{"n_layer": 13, "d_model": 256, "n_head": 4, "n_kv_head": 4, "head_dim": 64, "d_mlp": 1024, "vocab_size": 702, "activation": "gelu", "norm": "layernorm", "norm_place": "pre", "norm_eps": 1e-05, "positions": "rope", "rope_base": 10000.0, "rope_fraction": 0.25, "qk_norm": true, "attn_scale": 0.125, "bias": "all", "tie_embeddings": false, "parallel_block": true, "init": "normal", "init_std_qkv": 0.0367, "init_std_o": 0.00721, "init_std_up": 0.0367, "init_std_down": 0.00721, "optimizer": "adamw", "lr": 0.00161, "beta1": 0.9, "beta2": 0.99, "weight_decay": 0.12, "lr_head": 0.00349, "warmup_steps": 275, "schedule": "wsd", "decay_fraction": 0.567, "decay_shape": "linear", "final_lr_fraction": 0.0, "batch_tokens": [16384, 32768], "seq_len": 1024, "doc_mask": true, "train_tokens": 321000000, "steps": 13275, "dataset": "wikipedia_en"}
MLP neurons of a small language model. Each row is named by its layer, matrix (up: input weights; down: output weights) and neuron, and shows model dimensions 48-175. Each number is 128 + 32 x the weight over its row's rms, rounded and kept within 0 to 255. Numbers have three digits each.
After each neuron's rows, "fires on" lists the tokens most often at its 100 highest values on Wikipedia text that the model never trained on; "fires before" lists the tokens most often just after its 100 highest values on Wikipedia text that the model never trained on. A number after a token or word is its count.

L9.up167:174120078138106190093134153157149138151120117141152089127104112106192158156138139154152192182094138136154163144121116131167112141122091134138111059159121120100129144098136117158081135084101130098103118130130112094111201191110084122118112122124144087123143132096116086073104072142188083112137198089151109107114046150090098114046106090166121068211158134127118154123163167081127081140113
L9.down167:108088140106086144104070129111107178091074116186154063112150103142183076127107127105128111118131190134098106126181064088099149127123108110175146136154100092150146122113132159131102088137151120176152180076115145130163150142128084148156127109134112100099095119115084106077140160156195111140168206081103126080086122097164093088126103069152134055114095145105117127156140160062138086119093
fires on: "m" 59, "w" 14, "v" 13, "rom" 11
fires before: "e" 14, "ain" 12, "i" 10, "ot" 10, "ov" 7, "ark" 6

L10.up452:068118072217180153125104118066126139150161113103134165133122110052204158172169142117174146071146093153110150098125110110109152169119103171095127185086171092127145140117122099107170155175114088120152133104157133106066095165100134127109159167092173080110123107073137161114116130156168118090133155071151157094166152087143099097156087138105146119178113101142115171117159120110163107172071
L10.down452:107104136118086145156110101135148149148122099141161117148131211108166107107129106201161009117082114127148176049084155100125066119143096116066174154135120170178122123147073149116157111140092126111132093124182143131074156152159174117209194127155125191104162083133134122191173137141179146140138180134113123165097160134141100204115138111097111180082113135096069140045102107089147130169105
fires on: " " 81, "er" 10, "-" 6
fires before: "19" 45, "20" 24, "18" 5, "15" 5

L9.up334:140099155103165111111120115099166154166139109136143126139108164073131102134114121112137128119086116191203118135128102086171110146133108148115162144153141134131094168084141127104079083152078156104131207121121132100167137098050097134041104121180252099101126119077069107093126127130146177097139151102087144152127079062104170142115071125118084128173137083140125188063168156145101170141142
L9.down334:162124175062094130108115142121146151115092143108124117168219161074100118104140162118144135102096110097156156105107130059119138036147179085109141103143152128107104165095104120158154168067212130125129106091128103188176150162119243134161153142113149092103063121123149140158151132138132059177096119116082145127087026110200124131079101142092136096134131085107059158108116065128098150087098
fires on: "oc" 33, " be" 33, "ite" 8, "it" 6, " /" 5, "ort" 5
fires before: "en" 34, "k" 12, "i" 6, "y" 4

L5.up647:116119184069144132076106125073155173134134163090066183098159124136109035134135171101075119098089138114130039092105164107103096214133105166176189082180143097164175174119128105112125129136077189138148165153173176119156105179133158085068160150184162156137100090108095171143132127102127155122142146120109096157082089086121149125082107149197154131186139072146151100123192143174117087152124
L5.down647:096113101121141061090122099067251151144156159102099132169154152100131098137117080155137102081141140099101133116189166081194109136182139180125121077180166160155101131129139146127141080087086174102170140146141159123149107096169197175125168176136148119126076138156101189137105103145036095078096138083112134187103094094126126127107099150103103102141149144137168146128163111151170114110087
fires on: " un" 49, " Un" 17, "\n\n" 11, "n" 8, " /" 7
fires before: "t" 16, "ited" 16, "ivers" 12, "it" 7

L8.up994:100135183079122126127133112166150137096131084109134178138178132076065149154095135110098124162147178185120133110071151154146177167090088121150214137137140151109040134129102101081058156047123177126141155193180141098123164140130115122099140117106113165122119121141175154131131110155128113123205144123106110143091129149104188133166128171164054132106135098086138189095146135095134154137143
L8.down994:113128137062105155118075193098174099060071195114111148166132133150101157151159101145124184136113159130171166140140024140127189051067086176102095157122119176117115110103136115067094137141120119154086088188158130114167177122163150205118144081089189126093101136050175141114130131144077140103138112111145081135118169134157127154180138086114074149102173131127130132066109141159162127108073
fires on: "are" 18, "it" 17, "e" 17, "ent" 11, "ate" 7, "ee" 7
fires before: "er" 18, "le" 16, ":" 11, " also" 7, "ac" 5

L9.up193:150121166117143142130153147080151080191151076062156160140126088124134157130093171105155123087115156099165121126117162144140167159191107142153146154129063178094171159147123119089108173112152106121130135135118085111136115126151099147122101149152139111143129143165068136111096114127130096154128147106123129100157093118182032086087140041141136157143163072144134122104098158111196104152099
L9.down193:125166117084150113110080120163179147166101105188168157119145161152122168129153157129140109074167152128096145099115174125116077143091181075092099149167185070123134123034138158157108134086144178108170068112145146057114130128080119107177136144161085133133114183189147076129115153113098083160164110159117086109097100193112103120138131096099115142105115105170045103165073076131202089104137
fires on: " pl" 34, "l" 24, "en" 18, "pl" 14, "und" 5
fires before: "ac" 13, "an" 10, "ant" 9, "ure" 8, "n" 7, "ace" 7

L7.up761:117161174174163112140123119165173130130131114108091139137084103091216149105154132142124151177143097110145110100100143162120114097130061131113104137181208172159069170152110101121095173077059105120162141132103124113170123103150068129159150137118090112155125127121067083087177147125131088153096191108119128129114131088103127086062126098133151150107087171148108138135120181143107118169118
L7.down761:110193145091186132130125101141140180099114155104121126070119073125132191162151077125107183126169113134150138181113086118082177116131134099142176119136195148140146095158218162147082083147110078106086062114096131131140117193128070124113044093108150118115143148152074054128056056161091123149111154121084085091221129138119157120106087081121145139189087116149123136108099117123096106161116
fires on: "en" 24, "v" 21, "an" 15, "ov" 12, "in" 12, "n" 12
fires before: "c" 18, "ia" 16, "a" 8, "i" 7, " |" 7, "ce" 5

L8.up208:111194143129122124071117114078130116156142087119113157132168094099167140173169243105112103098072180149145154095099116177137107128122148118163181138120119092104083079114116138099081169124145086102119094118118078094169175135146197078100142143081144153127140096096120139114169108122140099173116169122189116086160134153141141098104137158145098106162121144098155137122102097123174203189141
L8.down208:127077109130117131076097119151102134092097144061129103103118134150162088149114091128138138142118110131102112166108118153095081159150061099102151119126132133156135200096163157114112162087197134073104150147106174145122070149121133149103133140138138141154126099129104083108126195112118102218115097048122172119174115145111137145120128130100155090154133128145144144112119194186101164147063
fires on: "it" 37, "en" 16, "ing" 10, "r" 7, "e" 7
fires before: "ut" 17, "n" 11, "le" 10, " to" 10, "ure" 8

L10.up498:061162075206155129147142094110144152194180123143140131127149151150088122147089148117130124170153125101119122099133144136135174170148119095154108078130109106105138153123142085087075100121107101140161112081094085111155121150124070100146135069158151161142121094167174141100164152130183156144130176114135117107156175121088185143101118166171060138113136150150106116107056134170140083141118
L10.down498:129089091201138112093114109207178125130131108096117145115115077100136080134091119120108081161153137120070170091109090135130149156136102173091105137159142170077148131085127131115121166126172109104164082192093161157090109165112108144110152091133169119100154163146108073116146100153130113166141181008136107095096140146142084175099127127203146171097097083117168084121123159164162119131091
fires on: "F" 21, "pr" 9, "ov" 8, "c" 7, " w" 6
fires before: " |" 22, "il" 10, "ember" 10, "ain" 6, "ell" 6, "ie" 6

L8.up355:120142104114152141134102073131180130175120104100162158126099091134126140147188151084125071135069146111164137114091133145132151145115103114159154158112099151103105124081166125095127164122162134132157111169130066083121147162131106134158121125140169140128118087162109124089149120135159093174149170057114100094137130160148132085124123164163074079148131106193140139155049160148227105155128
L8.down355:140093097168140130103090076160170114143122149160142146072091127111107144120118094158154171121081155192087092177152113166103038078213138160099125149101142096072135092137134166085146155128137110110172119111108180137191115150114129111190134112137122091116090186119137209118098158086105125129112129154129090134054152160116105158129148040113116121163131056070116091153094122109100098123153
fires on: "en" 50, "in" 25, "our" 6, "it" 4, "ang" 4
fires before: "n" 19, "'s" 12, "ure" 6, "ish" 5, "is" 5, "c" 5

L9.up865:126180129138166137174132047170165062143174096103140186100154132133124099140195121167087140124109175124167110119126157090145114101070088127136169143121122147115122124131150101091134090119165120148120120082105057117097177138120103073189104125142165128178087135121088127052115067124120156140125124080174112077072107127083119167122125068117135137174147084170156135151155126150151108112153
L9.down865:154088160115109103129109064119150151109083158138095081108107058182091100109099139143166158186144171166150048123145130163112117130173188046129104148151150157196142149121129153131128143172098093148127111119101131105119148115104169159084113123143132106146157202140163145127164132185099147108169120172066106149132132126135138046122156113090142080155142169106190130118079142119101131212134
fires on: "ri" 23, "b" 19, "w" 15, "em" 13, "ur" 10, "rom" 9
fires before: "b" 18, "e" 15, "pt" 9, "ers" 9, "ot" 8

L6.up880:117107090186170156173158165180168094146078180162097164127127200099176124103115155153218101151084149082122155153109134119146096129124081129111163078157157085069144129113091143100168167091132129097135093175125055066095142174092112143111170151117111093141123125155096160116090082120164125097107179074103075138119128162144097134146103154149171086129155115118149110182123120171167123193075
L6.down880:107125101119100111180180135095148112154138160113130121121111197118133153153083135087115110153177163151144129142135126152116082123188130125159129124102092145134138104072154127137106112092150122159144192101120064086141120179120111086068116126115143147168102151113089134136139147096080100105144154066106160065170157145143100116178171136108181144100133163131100090122131114155160108073130
fires on: "i" 63, "re" 37
fires before: "w" 12, "x" 11, "or" 11, "t" 10, "ber" 8, "ak" 7

L9.up104:147146092200176165138130127138133088110133109157118167078192157130154127156139119089187135147161187124118123159122122112165156122125134129080138051137139162120078143153160154080106166068104140163155097220149098093066165143119087159106156143117189122128038113107126215134148082141132147079163161111120151101152115102104116156167166170108085131078110144165116072130114100147134073138113
L9.down104:140201150117176163124118113121208100142127119188132143077179184126115091143146107158133121129143156093055151116109117140120081111147128082135133076145100167113106165115178172111128149102117130088137101087137129105137090159232157184125089130140104039139122103163154155150084120097100142104088100122135193122135126124089148165145140129116121187201161100176161009051123061128128119174133
fires on: "re" 64, "igh" 17, "ou" 9
fires before: "et" 17, "b" 12, "w" 10, "ts" 8, "am" 7, "ak" 5

L6.up371:158145136150181175104091138207154099216137079116151114135105145128143142087140091100114139128069146147150144090119139179167128159182076087162141093132217177095088130163137105110085142080134168151126121107135109118131115160127072125160113173148179182174160063101135115101144171146178158090080158070079141139090112115109142138105128140151138064141172125131164158116147146112113156137148
L6.down371:133141186150128095177122117136105104139099193136140080122150079121120166151137154157058201104153188083124147091106158112102141112128123099129146096189124178112107109148117123107162105122149081167097116114130131156147146171124160126116127116116070115107108130100144092153127208172030133125100197096160181184113120148153129108132108113123118111161130131122166138132063209108087126137160
fires on: "v" 85, "ov" 6, "u" 6
fires before: "i" 21, "ent" 10, "ers" 7, "en" 7, "ey" 6

L6.up910:145131116135190144144113097132131159118147147159142120127111132155174139132095142060137070132138109116128149118108128141107155161155140152148156086148130160082117109117066086041125092148111086121206102121113075133164201106159043106161155158171149156081164117124132092120153138108208055105144176043089167082083130105136148133109115110149086128132133127127123137128107171114208116163099
L6.down910:081114075147158156139133138161183084124113130160100122075118120185108179159076078129126109119119203121119153133087241139179208146117083153130135085207144143118133098110164091149114162168072131148111110136143116136112058092131105154103176100172137149136119149090118082177115191146109101097122168120120172143155097120149132158079173117140154106085112104199150154146122150101146123197151
fires on: "ov" 37, "pr" 30, "ight" 8, "/" 5, "B" 4, "W" 4
fires before: "ember" 28, "il" 22, "ess" 6, "A" 5, "L" 4, " |" 4

L9.up553:135108149141191186155127095127139142136154100119061069162185073143069101116085117148165146185099076090181097109094145151134133138147089159139115058168168181117188113136118120122178151112116140182122165148201115113160116117129096127118105177084129103146149125073150146127096125150115129117140169085135153122143133128149152145130143169141124145105079110089170093110088115143123165181126
L9.down553:107078121140133118114135162108057065202087124110119135139093186138158088099107201149134140185133114136082151209135066123093106126095080114135181108108096181155107135123142100135177174086106181184131105104124089145147091113187066115126146139171122130125084179146145091128145061143122137164097100165114092175140158119164092151071145131151117149098180119125151112093141170136135128163072
fires on: " rec" 34, "cc" 11, "res" 9, "c" 8, "id" 7, "ell" 6
fires before: "ord" 26, "ent" 17, "ence" 6, "ig" 4

L6.up643:094182090105165146138095108157136134173137156116121135186137133129144158128151171097181162100141124096168123163120146085135132157134152104179132096172141123121122103092138176095092114139151063107114087150104126108174118155107151100147143101155118149211119102064116149077067149141140134139157173104192159131120114113108092082120150119142116105192083099091154158169101081160142173128161
L6.down643:131082109099106155100169177070238118085215123166098098148105134134096111144121105114102135182164200156176147099151145082145077125102076108181125115093156092115187149126167124123128178137147124116076130119152111125129088134126112116116110102159159133162119164166091113162083119174170122102090139109169050140163127141142151049127152105124071132177127140110139083176109011143088152133145
fires on: "r" 32, "ist" 14, "pr" 12, "art" 10, "ur" 5, "c" 5
fires before: "ap" 20, "ess" 13, "ment" 8, "r" 7, "b" 5

L10.up202:163109126167158134078109068108144166114152145117151101180158118122128143120186139100054129130084164153175116129109140033084141126089116131123145136118111198099146132088094102073144106124110137107157080142172135128163094131084120114177203102102106127153138093149099121093155142136091143082140171103132184159141148110157132128138137139100110137107123092112133167101118124155150052141149
L10.down202:117097083087140149136115124111101136145096173073187081139113144070137180097119097105110119176152096089187109165148139153139083123081067096116098084091153082116091196116118180125099125161127126218119186133117155190142192178055187125158157092120070152152134176154123113151153103080136120176116153105151147181084212121136125114150099120155188116120183115089148126156140102136188139078171
fires on: "over" 21, "art" 18, " part" 8, " T" 6, "ber" 6, "ount" 6
fires before: "n" 21, " of" 16, "y" 15, "id" 7, "ime" 6, "ry" 5

L10.up190:103236101170148087131119134080143111134153101163125107157155110125145149187184193170178114105055076096130149123143138163186199177130150146120176112156140119136140196079075171132114158122089154136161120110116139125168172156122097140155140138077120096207091106157123122110127133131091089089138176110107134128131086140084074109070097125157127096155099086080157141182134158130135091114159
L10.down190:149188134098099147172130150165129126163120093069126071138155142109094146151149115136162156066170169119141104164111199118128159083165080098127102116134130100161182119173186107125072134078054162139086140134124144105110045110147122162059135157164160114103139100146151155140116179121090132121133093128109170131108124063128154117159091042127164117118120090128195205143157129186117159136159
fires on: " Un" 41, " n" 12, " un" 10, "iz" 8, " w" 5, "ut" 4
fires before: "ited" 23, "ivers" 15, "t" 5, "ion" 4, "e" 4, "es" 4

L6.up598:049153053110178142075124118102131171150206157157089157136110146102152184117140140066197123134097128094155109147147120166161126148146115098156174057099135163148134092089091124071164185110083084143118089136089143133080147172120129125112133092099078092126094060128123141172180149117149116108122181093121143120106134099171120110082146124174124069139150123147215178114133109125181165129103
L6.down598:096125163127109107071151149121104147175151106120164121142108145101135111113165144144109086070088105102118092122083135156134179189160126108124146121227149168105162180123218082139154124164095111081157160111145122071108142130088135130110154147108110140098122099082161112093075150160121113129111122172162150193105150119171138076177136126113134137178090125175122099109160123097116168192132
fires on: " " 21, " Y" 15, "e" 13, "il" 8, "ober" 5
fires before: " " 19, "ork" 14, "20" 13, "19" 7, " |" 5

L6.up616:145169094127192210115097074128133146147189105110123135167174167110207100182109124083124137121117164087131124135074179112116149136129096130167133106203125112128138135129117204157075163088105109075142118158149141100130107163118117071123136129201173120123132106148160132128119077140142107099086147110081110114050127152159100092119100186157135109124114137132179105115146099184162090156138
L6.down616:155091155146114139138170124099107114129133094168139149084168132141108142097139096143085129185084164117141155096088173089137091159098112136151127105120196100128110151167161117106108076110175127104087128183121135119123097121144127124146120154100106156081144156122111232140174098145118155065156137067091104128184127107174126117205191140162105165087136120118117040135143136105128113142147
fires on: "ou" 28, "igh" 15, "ec" 14, "ist" 10, "u" 5
fires before: "ut" 12, "ts" 9, "b" 8, "te" 8, "l" 7, "ence" 6

L5.up420:073147117161144161141084121105158154183131071084134083123166116138124187114161194082163111109125115147121042134111140176154140103189111133100111151076127102122129138094115086095150179149069142130091167084144101102123111147136150129122123172106169135162077103136100159129125140119137077133165163087138144137102092068164100109102154130154133096198079119096137155150129117065147151128124
L5.down420:107113120153142127162095154069185142146174115119159146123112151083093166108132209134156074127074102137114117097140070147159070138110108221138144082117089156112156107116089073120179099142115160167095121095155144128133096127143105122181131161230109144115122102161133149164124149171169152106139163062119154174177129093133153092167092109072124118217184164170195126115121123157073137092123
fires on: " " 83, "t" 11, "ly" 6
fires before: "20" 52, "19" 23, "al" 5, "18" 5

L5.up558:119122140128146139083132091174157119118133099073132063129147119152082146154144147147134122130133162176156142066115125134117190140084139110129122173138163087132120188186139072121162158146055099101081120196094079093114127156198074138125217144130116105124143124096082123149151146116148122133137160066114166113105107097124087134162157195139123072153061106138155105131160155139123107150172
L5.down558:163156179106131132117102163183227103114125129109122113096175168128097119171135133176148199134130110148150161092117125180120167152092154067103134154142122097116144159192141039166126112109138120160109122143156100141076089144098125117163175153092122143161161126116188112123106094175100167144135107052135124156183105089091059191152192104158182157098153133161092057162132146090112094157120
fires on: " comp" 48, "p" 19, "2" 9, " e" 7, "it" 6, "t" 5
fires before: "any" 18, "et" 11, " |" 9, "le" 8, "os" 7, "u" 6

L7.up381:130163117093150089067019167132165212203110106097091172167125115109157138140192135102072078105127130159105124053109109132171159136100152145092179129144138145090098109167136085129112090130137156105106099147113154079104138108215067128154154105131108111132100045151061146141179136213178086147139145112093090165132125162124137086154120175107114113094073106128142119144118120112156103138138
L7.down381:160108134157231086111125136157168225112115110115138151124164109133160126210148135195138153162210135137076162115125081129055156093098204145127147169087133144098084047146198143165072087143136090112110141136121159116092074065150064162122118063114095138169156155119135150137139122075111140135072159107123079123163157144164076167119110150059143129127065113116077104138118126158107110167128
fires on: "ran" 22, "p" 22, "ear" 16, "rit" 13, "ct" 11, "mer" 6
fires before: "e" 14, "ce" 10, "ober" 9, "s" 9, "ish" 7, "y" 6

L9.up704:101191119139204136160110133138161098103093117147110168077190140093126142194120151155131156100158133136093174091111104144194149172107157158097135152128197103103079150174131131098091153111119106108078121122125112135145165149152058178166181161178094140096119083144127125179144153158152126115179174086159107077148092130123112167139082113109135114149128108128114105126114189131127116126104
L9.down704:103178175082132151133169137102090098075130136053121137079210112117120142135089158125095087120171096152117156155078120111120128121163126087102133135150149110166126163092170123122103114121154081105183109134116142187142109096128157082105119118141084122175171131111165086098210119084176135191161190116159146083141181120135133194132114138074082144119160122146142156029105132089119111180078
fires on: "l" 34, "ct" 19, "p" 13, "ov" 10, "t" 9, "ec" 7
fires before: "ober" 17, "or" 11, "ember" 11, "s" 9, "ue" 6, "a" 5

L7.up388:105194109150116109141149145166170105166144113102075138108163145136146128113160148056092121124086137158111116109082134122123157131126110134070124148127177179113135088144137137132084158141143177099148160132136094086129142119212039125170137102143124189137132066159072160131109112128134067193152208084129138106144121105155159144159130171119111109171093145148116173154087122125125121184129
L7.down388:112093138140112109093057133168148132161165082175132102109172153161126200101169077132119154131164149172106066153088206116131133162109139075155139165126150172119190109145081179068144143136128126073148152118118126102154115137144188062111157133143083109120142106180161145117129090096142086144151097102158154164150173082072113154199139119138173112167096044109109100100123123076128096171156
fires on: "it" 21, "lect" 11, "ee" 10, "ect" 10, "ack" 6, "t" 6
fires before: " |" 13, "le" 11, " also" 10, "ions" 7, "ion" 7, "ro" 6

L5.up399:137168114129194122101094127105138149129117098137134107158198090127123177119187108113168156122117117136166080092131120125129131101140145128144153034123182114159166136151188151113143089128149110092111166084152154102121105171140109096121123100113140212211154066070100169138150116153126155137069133108104099160075090083188124132146134142105147134132120088086192124114104127133224087156141
L5.down399:156127169156123094148108059138194156089081134131107101076110111057129119134157114117128097121176113156142083128139192133187091156114077057129158159087165156101134071131104183128134164129115106097075185148141172103114117154124188153146089090127142102141170083156125091127139131141097137234147102150117122244115159092145159074143107102112144087110113086089099115172167097090108111156219
fires on: " re" 45, " Re" 13, "b" 9, "ro" 7, "art" 6
fires before: "f" 12, "g" 10, "v" 8, "d" 8, "y" 7, "le" 7

L5.up490:120117165125154110164105142112148078115162125097138190124143111174107104146126117139082122190060112098183108081124118045131127085138115176232114129135145177116107161128184136104164105179082225114173189124137165151184137182164121123133097148102159086139094056125114127168117117138146142109148168120129126120130073107157180166012095137079118133112134133093165172105135168129121105148125
L5.down490:132178129122156098131064116119193129086066125110133148103153145145152164088143111136108146088095169108167091104118137138197159178125129198132099123101159151178152150135140105149106113137140082074095087187132147121041092093087147113079125122132073105132159151167098123115158151182090118164135140095127160104107149159122144165188183068079147149142106107129151163144211135124148122141126
fires on: "|---|---" 40, " un" 21, "et" 20, " Un" 5, "eam" 4
fires before: "|---|---" 36, "ail" 6, "ited" 6, "ivers" 5, "it" 5, "c" 5

L10.up248:106102028165191153094118119131130085186202115123089101125117141108116164191086163125124081158115173149109090118090134090160193143148066116105113146110186087096172124104169094110167158110113105167111141145139144113168151190144091141118192147115163135195099141106187102133137112174103137134106157086130155124151144121174126088146109132176060085201138102111096120148149127154119104156155
L10.down248:149089137137129103158164050126055144157133140154084108170088130140170115101158140160151099107156128154110172092102093179139113056097199112090119130101141112115118107068110134122150117093143131122111090126067170154153178161136137130105118154164103198087180139155166123120107177124151158203120160169145148101117204105151112083148129102134119103131117130115135085131118208097090127121164
fires on: " " 70, " a" 6, " o" 6, " se" 4
fires before: "20" 28, "19" 14, "5" 5, "v" 4, "4" 4

L7.up8:094138133165105152205159121142152139154126153149136176131154135140138063094169141126017151188136111129135122046112151118110148147131131105080158070146135140185085158112100103102107125083096137150128106138136084113213114084123086095156150101106124128094087118153149099113217162145132122134179147130123098127147126107044159144144128127148116131129086082117132114132100165151121143132142
L7.down8:125125102101083129165119119083192157182083158107175154148140126094209133167117142136139132121127137192109190114130098092153137094158066113096178088145147159129168147134162116067162101188063115148211166124113114093098165168120103133152072112132088142170142077153213132074111069117120069150097116176159142154134113155098188095108051109112183150153118124147152121104111114112183136141150
fires on: "ot" 24, "n" 15, "c" 15, "u" 10, "un" 9, "um" 9
fires before: "es" 23, "e" 13, "k" 7, "ah" 5, "her" 4

L6.up487:133105119129187119120123152117141144124165109088130124190134126153129134094172095074167137153131096143165150094087149125120176109085125169134135077134106164155110120140156099107162154075119121094148073209127127099128161097163093081192169102153165105167127090201162112122093141131144102164139117091096108131152091097125134113162125139170095132137110110145142102134124083188181116136076
L6.down487:169158153072099092175152121190175122113105119107089136091160123162176129127057063158152070111130126066124098124151188153113150097089102102136159098156116081159161087190095122137145075091125125098133078143164157111181114078142141099086170136153155198080101173120139101158127161135093131136103156150086089137130114168144127191158143100106139155136189178093124100127115127127129198159130
fires on: "f" 30, "mer" 18, "p" 14, "." 7, "ited" 5
fires before: "ess" 19, "ican" 14, "S" 7, " St" 5, "ag" 4, "os" 4

L8.up677:122148130168149173160105093059157101144151132157092147105145109117127096121181152068094084128116115125117023187104146146146168183127160104107209130169139176150070083132118079088089114092139153143158057151125103119197158140140144150102200127168147121143043123106111150155140119143155118106080135118132153083104118183143069131161136086145082114128133142127118150073107114133133116209161
L8.down677:171128134064131126128160110202064199106092134067134140124045141121120077184115147071155100156115082114141134065172080145158078126197136059100093120124085140103118105132164207132119172151132203095155099106149133119165085138086114155101157113102152135118132178165146074113113174154088089184122117147112126161111110128146137155131062145121144159120147149138153066112135135163148151124135
fires on: "in" 39, "on" 16, "ag" 6, "if" 6, "ac" 5, "un" 5
fires before: "es" 13, "t" 9, "ter" 8, "n" 8, "er" 7, "a" 7

L9.up1018:078100180208201081115125136130160082113159131133088163111156126120151145132145101132113136133153193104150117159116143111111112171125108063102180112120123143118056110129140105076113110075094123086192125154154152119176143150121137215154173119139103125131145084097132098152152169157108119104155136067097147149086157075109057144131086122154128102166124091095171125122183078151171131124086
L9.down1018:124074089083132157150190103106168154167108146144196103124147093146134108188143130058155131146125135207090136086125155171137123116145162143130109157159093092113065138084127115130127099150114102108169154121114139127143160117066209134124119125135145093120164177136081173131130136163164105139161152060136122109080119161182173104054134090190131058132111124165139124133098133151085170175084
fires on: "{" 20, "ivers" 16, " |" 15, "T" 7
fires before: "ity" 16, "2" 15, "T" 7, "C" 6, " C" 6, "e" 5

L9.up634:157180071141140118195117090101149179116138137120144132132141101151104127153119183171101112178152136125134130136124105096145114111097106114157131105170120135126146158186127093151147145108150117071130131140125111105104088110103052168099150168152130174129118112093089108092098105156161121079141161133119080133139149124145075153115121168145093089165119126136143206096101218116107160168144
L9.down634:137140071138131151139118094163151153134059146107141155103173117067125143182090189073095084101144115100089168104142175089112098134112106119145108138145164187157133099104078151129172073166157085140126133144157161154125196098108135178069156085100133078135124128086100141158130099125121119081124144128128062190099147119167103103133136160151131129113142131140147160127084102107143174098099
fires on: " j" 54, " J" 20, " h" 19
fires before: "ust" 18, "our" 10, "oin" 10, "ob" 7, "ave" 6

L9.up229:079143122114096128156084120212142108151107083159107162101146120103122131099117170168155115136164078168152103094067128131133130111121146141145117112089144124072137161157121100136100188129193129095148109107180097058142124128156124165121167055146109150157164046139137178106108206153163048113101143140113058087106085177151085082138145153161160086127151162131178147164086113146153097186142
L9.down229:161070106124117127123150194090178095070101135128135103160098120135105178132137149089080103142102154084122143148175089140129088106125147148126116110139171101200138121103103158100230094104136168111166139069100041164180088119147101111156115131130114108144170126158106114144157101093141088157111136102139104173131120124131194092162166171101108202069113195116061099134137148103127144130137
fires on: "il" 31, "im" 18, "s" 13, "am" 10, "id" 6, " of" 5
fires before: "m" 32, "es" 11, "uc" 6, "il" 5, "age" 5

L8.up282:200158102098126142120147122145164118106142108169138194079127163120152129133109193155054079148108135163146065129130133142144151138102178128101144097124177153085071091095103167142129142169059158128149129153163062073199110130105153099102135104133177127131091127068114091126145115159188093108124173096059143100100182123106127167188106103183112127132143174116157158078137113088161180182207
L8.down282:135119137103135149110116100091138128194110078110173144160096166159101068119128101076140153077127098146135059179146152125181127148139121084188119107111110163142092118125109093134110147106099105143114095139152138142115145143177184102041143161115167109169157158145155153144152141119161067101108097143134161135133140082198151121083126124182176097136134107109085184136151132194090107127151
fires on: "c" 24, "uc" 19, "ac" 16, "in" 15, "ic" 4
fires before: "k" 24, "z" 10, "ed" 7, "t" 6, "es" 6, "ing" 5

L8.up937:112179147098153096138061123115165140195155089098025171142158123112100163152160075098117105130183144133144083094105169110185147152141149130166169056086128134129193135102150123071129154142155171103138126168148151108161079155145144128165174175138116117168163101133131103085188128151162124110142170098062095142121113081101160099094103074113130112155140148118139099116113156160131107174098
L8.down937:151144091138171030153111161115111141143080125153120104122204145156138100138113133144100170142155152102127107105149113148113159131165128117174144140177142139120149116063146160171150076051070130154149150068184144167115200116137172107103114126106133140159159111158148112138029141115115148142127094093115157187118151113126109121110163104156167131171151089170075158146111152140109143124173
fires on: "id" 19, " Un" 16, "un" 15, " un" 15, "an" 9, "n" 5
fires before: "ent" 20, "ivers" 15, "ic" 10, "t" 8, "n" 5, "ited" 4

L5.up204:147158102151140122112117109167169142153129143187125111130146196123103126106102165128098068105073182136116089157127117113147124159172177095133156082134126155157106125191118141082098153100038138128123110125124131097066136144115080180160131133148109169159046110100162125167170061136170121073113184101152134090105129144120129090057072145135133067150101120167147089132102187094173140142138
L5.down204:130107159100149186097179118154184112167149112141193113156141117106118104147109199085139138077116084130147113126088105108115168179151157078100158055163160121190173142181095148100082120135139074156142085055148154121088131098164096164121139149148119106114106119084190101229109124188106083080105131094110202124167141174117168141121140110117135105138148150117099129135159166127111115097073
fires on: "v" 29, "N" 22, "ain" 17, "ric" 6, "F" 5, ":" 5
fires before: " " 28, "st" 14, "en" 7, "t" 6, "ens" 5

L5.up86:148133119177212131165078188142163085104168102162131146131152120115127151120112098083168061124150130126133130146091156104071167162092087132087153097156138065086123182203140079105168150137123136122101136145085119114072148115158117093154177117138094104120139101159093170129214119182147134161149131091107120109106121080180151109129147134089124112204153092079226126157102078118136126114120
L5.down86:121137171091113172160122168148135121113114167166170098070142066083101116122113151110147098105146134065121155147173094164156097136134136075053119158125144093190106141126160102165146091119135142164117150137120152140121095142147165055148121186081146121113145166102163026117116131146127198154155153125132116125134182131135146088124096191105186107150140160068086094104137057144090144065116
fires on: "le" 91
fires before: "v" 17, "ment" 13, "t" 10, "g" 9, "x" 6

L8.up835:128131106180155173122094134200141175133152093103093139106084124125146207098129086135075155111094087133138090143108128127106150159126082144092162119169144110160136113179068113092136126086123125168135157164143143120156134124109060136077115114147141142128018113070155077122134166151110101132100183090103155087139109112129107106082094066166151106154138128163155110161147119169149126127110
L8.down835:097193138096155113133142122141184169111168150092106141151121055150142117107150064060129171133112139155195097167091119197124153128149145115090108078107113136116113176148165099151165104089161111177105159143093119109127161129113177077095084211148119122158179123109089146085129172050102094135062090043179128093118159130142190122088108064162152098114142122185118132146083124093088137113134
fires on: "u" 32, "$" 21, "v" 15, "ov" 9, " V" 7
fires before: "ary" 31, "il" 6, "i" 5, "10" 5, "ir" 4, "ard" 4